From a checkpoint of a small transformer trained on Wikipedia: 9.35M parameters.
MLP neurons of a small language model. Each row is named by its layer, matrix (down: output weights) and neuron, and shows model dimensions 0-159. Each number is 500 + 50 x the weight over its row's rms, rounded and kept within 0 to 999. Numbers have three digits each.
After each neuron's rows, "fires before" lists the tokens most often just after its 100 highest values on Wikipedia text that the model never trained on.

L13.down304:440496564525582514482486453513593445432476461530568496581543500495402513529458522509452443486613544518546467434496464506383540563480487489480486574496497534446537437611529418412425533438556544406522582489532514583531547468478617597495442459507490495528503489490597512463472561458443485490442587432467498434451451441406467581530525549528412429493519498421462538534444636546555512496395473475545463474541496564524528532513568492561514481483469476485528529480543484485519432488474454
fires before: " |", "″", "–", ")", "′", "."

L19.down548:532511493488462484546548507550521529424556443526527526472488561451528536527452498533549500463500525534576578447490540464447406430562550555523481518549538503485570537523448532569520502584409549526474428471530576507425435590522453461473418458407572443475457514536538473545461495424445462508430576525536383567550533448476484528488513447457459501438521613625516548424529510463529473509517544471522446550390427541503619491466415495532596495540548400508425569411486501463486459500445469
fires before: "2", "0", "3", "1"

L2.down607:522510517513452614543404497494561473429479477455402493476465520589539435481527506542497482562450608530518529478513524515506550445521466600473475453547491447545537492522437484441502485468574530439586545424582433467537536509530571610463393551562491504483474554542505527449488552524499489406537543429573498428516626541471503500430548365482479475527517519546416449530559450488469498551500551566526554491399567528473502411393458451435591464515461429478447487458496501510553557487478468
fires before: " |", "ed", "ad", "ic", "ame", "ague"

L17.down404:547518495482514463599511447515594512486423484575434498520439449585492453556513488601483471433524434500494484466459486467554504488446533476591559547517547449500432493503548573516508508573427486470462529526590409535503481533542557657478538502452503514512469494512571428500441479546512543501461516529497554541562439547517469483466514598509520424505556472500545585539539480488483515490421550570575549510482416518506409466439417471429569611449431428483424517450493373453514447455584414
fires before: "1", "2", "9", "0", "all"

L2.down480:501451516446491509586538423485588462458529514479551485506481552481590513425463470458458527561537537567602501498453492503456489509458445609590465554516473475451521435512504491409481506428481503456433476520504484515438599490467443523396522464496485606486476507574531441582425479479485484446550564505493560434535430559469558498425390613416548479517534578435517536495622555467495497485440425498507601551552459476529514516459550507481481427462538438554593532479581479560555433464524435
fires before: "2", " the", "1", "st", "3", " a"

L17.down535:528457585520471535580491457500553469493583444493467516470487545520597460471521474490594502429491541430442503535453586492477498472547449449505377468441573405475533568508597419517543468516492532465487386547543484510434536455520490536420473515431542565474478504443460478560530493484517470451467482484508576539518629549536546499476421488589590517462557413466555530502574525426556383512415634553564509513509470464474468615479541503476550497434535476457524479488439483436516488499572444
fires before: "0", "1", "4", "3", "5"

L2.down165:421444549507431494469534504468459562532470489457506430514485509529521510506515405573516443513489528515547547543517504453474550465525403533459374499523439538456489465488578515585436503476469456553481488466513531500477591411525410559515551434573495485530575508565470535486541535468550528446507462494423466478532484603521524476558451532433517506499335453581489365485558488519546468571480473515550429489532522558505392460451477548516549531598477545502537469525628438400399538587492489
fires before: " |", "|"

L19.down703:540448548524623539480434566479568536444437591583504501489494584424534467499552482544513520443447484576464481527482407535450487459561449568450398434558530486472512461530594491437571586580578437459501463511420454589463441516479508565536590478498501483450458448503468515546518421476496533534490548471488422514537525525494503433563553459559556520478577438628543481459580513491512434470408490477516460452488521475512482532549465488459415555468474444552431434630564517476446468515461486
fires before: " ", " the", " Y", " D", " No"

L12.down886:482531493513499461507497494470448425512539452493435415411532602506499436484408473477479486554554531403519494516439503555461499602455468450520510580403522538488526538505481437503427391518603478523447569541410514529515479562479545600529525479538510590523529523515550508555542451542524536491567606485506516498522423478580465571481521486479457501453516520461423498481547541447354485476469490571561509527541413460553488498447611464608482559489472484567454501467564518490539331494511545
fires before: ",", "–", ".", " and", ")"

L2.down534:376508450533494556507485552517609438471552512472535500491501533516407461549585498527601511476486618473555501464548490479555489569385370542515483577469536395356553429455473523472536493474579496473482503497504564507474597516521558469442445583524404417499512413471512536524438471523535565467537559517540513477492436528505452506440496500454515478403531478522526486524536569468442486506477491491454497503368586499532580510576470462562443472604441531449512436515493520540476567503516515
fires before: " ", "\n"

L6.down330:587477497485512448561498525483542570540523488536432421538493471488479527523496536480496499521490401484584504537425449484429488474472478410537477484490517488542474458516388403437468507617447443462509568517495538486479456521480511434521440556537463585549574603557489502377445602559484544468499480531448429534483456443456476487634543493473492588455579511543434521514493526464506469572546465488584511494484580486434557552478479508626395536463532483540522474435506522542413500403557393
fires before: " ", "N", ")", "-", "4", "\n"

L12.down78:419535582452523566510532548467537537515505472532455423534445482448473462481590521528469504448464557497439475553396556427356495483493545510519491534454517487438486518487473530489467594550536531440472474578527451513428548521537449496549527556417437612492425577498507430495474501431514503528550497536460564466495540456423506544560587562473494518496493419587517505509420527486495472467548498524573567474386471469575544554376399500518498564520368457506618481540542469470480527471577542
fires before: " |", " ", "1", "2", "|"

L6.down845:514485441504447461563614529425593552476531585489485424426473495519491513490538508633611500523508468409491468448442391549570502527467428490532451458465348460549514518541497487608513468496468480561516588492431461455529423379496479497523469531513508558515584582420452487420504486507472442543470462497480490574536517427546574586505504480525517510510510493531487440587508465504494417547490466513556495408356513519555467581508488527553503467539496516563518524443544476441496543542540469
fires before: " |", "|", " ", "\n", " –"

L17.down860:481506446432465519473431556538558410489560524511511474509518468486573450509403491451540488461496585494491452550569477409466466552446590443499457458509472525482589570601449420429471495562462480511434552465432561517439498469446531579457592509530425488505453592568527499463450515400584494476465535447448586545515559558465532523572566547495529562453521464537511558478519464554516498490466499399494400437460526530530523623593483489567441466477619432547470517438530536489496518430555477
fires before: "\n", "-", " |"

L7.down666:525459487545414453544536536561567501407560534533552471507437388532457592529508459484518524463500448433452529479427472503574486473448527563579493501504476490420581447433515466407502489441519462498451423442488484530556579475530436551560487621498486493523464519420422491488609467466533481500551488520530473482656505479499485513521479474530465410550543545530543442464505574514549555581468409595603428515466483501489507519492515485508570367515499482612528559460419462501507494418491541
fires before: "s"

L12.down839:464516390451473462539461608489520533560543369431464508518457464552517472495569518507509590509435504535520527458513511520523608456555546533504495585499562546466507429365473491437570428449585532534559512462595408487446466530493566543368547455608588570481489407490497612545528494492531483540423561479530455422487470513518565420503490485459551544459491516522519524478408550489500577462429515458525516465465503489460584443447530497496531438480461486433487507422513475527543492513527582
fires before: "ed", "ing", "es", " pl", "en"

L17.down578:407421427478519574436589577515476405429473435482442533485491602367378482541595507520442493520497483520450570454431546416474564547425511466484475477526467545585510552443515551505484497562527523559533504550479439549510409569502551537442472578481495443467578523484496522542489535568501481569450406458566536469445494447551532447492562556526582435511458421439498562460523548383489509488495470542509456448449472492474524552551532575522448497460451598496505479508547522475500510600502546
fires before: " ", "\n"

L19.down361:437408540521545404610543510409529551603534509509484527509514560492505466481521532496501434490532552485518581466464510501550472451458449506486437422467512472468479510505493597565447499570467478510491538507589474482469540506541531431522378493512522540529479572521550486552406537513486490493535525440538429528450514549508377579413578509491465519534508657547533532531558407500464479430524533484514465558561446532418524510467458582412532444438573488537512459541550414462446488460351451
fires before: "5", "4", "3", "6", "2", "ut"

L19.down320:466470623542548485550451480541455442473558539475413562525493438513539484508523524436418487423589505506600504556422558571436486466544593558477521420429526535461548443517450523577496562485503458515545473411445537547511542571480572499451461546402515512456519489434583514444521505465450549544507546518449562528489513535575417578521515413569418463492481434453407545549465448494498580551491483445487477573449428528399527466490448568462500476544514420555509535528469525427489521552388525
fires before: "1", "2", "eral", "te", "ic"

L12.down409:464572483504467544501527491533461571478490457391536354553497481504485503492568494470427465554486504490476460415438553440518471472504540535503554556510636430416489474592457480430460398519551442403511515523479562472438510565454563499521513510449426504579531557574589449631462477497516556487545480514432480409510527479541469559474462542489553507536467431506475478436481622502504556434396461602499595529510508495470557489499528412432578492543511516504534572496494563523507476507567454
fires before: " |", "4", "3", "1", "5", "0"

L2.down186:445520582420461595526538467529490590435436423496513487445531512522533469502480443534452466468426388528463517531463492457556521550453447476481495472492580504485600379465553471453532486479587405504453372581512472451508564544445397455685561447515485524500480481585471550548480511514506549416472520457511505523559533462608528487461491525530530530487459513474464473586489596474485485515464490496588627456503498534541499543494535523487530595554528456553500428524549505529453469528434490
fires before: " |", ";", "1", "on", " ("

L13.down575:508533548478457441430450541517476480501483533593431523531525407594537475494499548597545550444459523495492532459484493516506497466402442462471443529492475546455469437461485475611493444525587535448568487475486557568486559474580549450509546567603496537472519503493544599536523464555508439494374534524392497514476540415464515406509571478480542523488456529517431525499488539495553489431462373547524532344474550498525486442551382551469515509538602454491557549468522448462532540424450558
fires before: "ity", "ed", "ild", "ter", "ic", "es"

L2.down373:373524541465425416466527507528514523475433560560460512442522502552472485473563548513558473582462507489532556537517528454508513427465538474457518604540425591437427413485573474569532514509521443526521521438463449436415504463514401493534587464470487447528527418528495523455534518413492471521543468502491518502503449463649509532581524499440511555531416430562529458557536583573517463517480477486563564532537586453518463520457533465393541561604476494549565403421505526486392464502470527
fires before: " ", "\n", " |", "|", "1", "0"

L13.down778:486481488518563614598513521617593479528510528481508559521500540467527485546503470570525572496477553505487478550549564473470446442487528498535475431569516448528577473530516453444468512484557454514524479522419445491464426490506477396417421593522484417541568424553513566545502534490509444541531347562555428430442488519525421506458480480526451538443527466508505608576491521433509468447511511501437613414498477478574474538530494478480387549479436450538434541539432540577554531495497407
fires before: "\n", " and"

L12.down371:476527473501444392567537481512491541479449489497545528529456500491454477478514650550441529544528531483484446528534456541409536562490530524545450522603495475400520554545515621483559454529568500505446457563425458462426489490552444491451519594590509498503517536528423517508401495532519475520476392469477524511456474464523559364440548457579494455519464489470531522428498525520496544567477610619474514461494492469481610481643529454493467525548476411540496408473414523512528458510450465
fires before: " ", "\n", ")", " (", "ec"

L13.down685:520538472481504394496493534514407403481482482483475628473465521487478461515445509548529520503578448558422505593430506504590513504431471459605538482530467447417492495532488454539491483540530412471432515568548574495434498427421578450501501558572464502544479506481426520462493407561499539443587548536496468537551454410387507555531478486506449467503511555539482395432606558486556489524438546496527463530552401540470425591525581450620524524501443498536482531434499500522512536578537505
fires before: "s", "ed", "–", ")", "."

L12.down258:503578474503435464527521549489514452509586506572504529445514534512546389509504427542481487560449508556474491498511580510525439538453435487531470504555622437406512524538429513532481464433564494480465571595518540520491467564576449505538458526468466510423470513382426534504475442509473573484505488505533502521533475416453527555510466503406456437529478483539484569569436484527627452417391541433501506579441601555441533442475479559497596454449519544493424556437537551586501512392492562
fires before: "1", "2", "3", "0", "6", "5"

L12.down887:427487481536467528557490511522589503535474512564474491573477592551479477598561443483497446471442506462583496522521451493383567554629611533456392588530514516469592492533542509464544588510448445417521578576473566428485522475485507570557491501408523427488513544555499510503394540445461481523491484422485467482437556535498483471561476515420560469568448421553562514491413475461515444483517418446452545406498407532507518499504455520567567450542455523482498578496433493475442473467479553
fires before: "3", "8", "7", "5", "6", "2"

L19.down885:464502478591511552493427513503504523501488571509400467464475581418483534512464498498511559475501528473479545492525577500583430441408500507411520498479504376480565537441552551609563480593434493483402493493504476467505533501411507487461521478501523589515520452391511590525427454519585580487495506378588468599549528548512512504505571531517492564571474439507525549500589431437492502420488576541530501521466547451441505446529460558506528446464484439451360498563490527566469474408489522
fires before: "2", "1", "0"

L9.down905:455422481455526522497443523553542520465569487511475574506474484501484493539476458583458526460383499499520535495497474510436559466470622566457486477558468487449472493537588463507442582478503381485656523520537531584399548494626550570463493426425495516508375458492540476458563490427527438498456482466472459556536616546457574590578516495520486370500514472476515575441473578473512541477549542469530485470545472464486418501407458491438522549512537481493559543495513496521507472572465434
fires before: "7", "9", "6", "8", "3", "2"

L17.down877:484575514463391496520451441516501561468474585530605555495435464442547516507565410527494554469366487473493482456439458502514506554422623523456533442469483449438533602469511528554456420474525469558549548486510569522388550462532477487472525538509508475496453514459541598518367493483526504537540429529429582418499471599540470446570373595506445502431565463509533514545501550485534503513520545489486531482415513564500470489525506457556451510473451444574472458526516516528595484503439586
fires before: "ent", "ed", "ence", "ious"

L13.down780:425507505453565549459519478459544439497501533588480542480481448417469495534571482504515511446467619537421502406473478531505574565470441479499478536497467504451505402511547419425423416450472564535503519522492427504445602509584544549451603485542509541512533521516632538523529528495416527606500517564448440442522502506466510510464485520483508519424515447581548517616485478560484468502464589437417512558442532512437485565575522497454425514509389476559480432436558454509418515523516595
fires before: "ed", "ing", "ent", "in"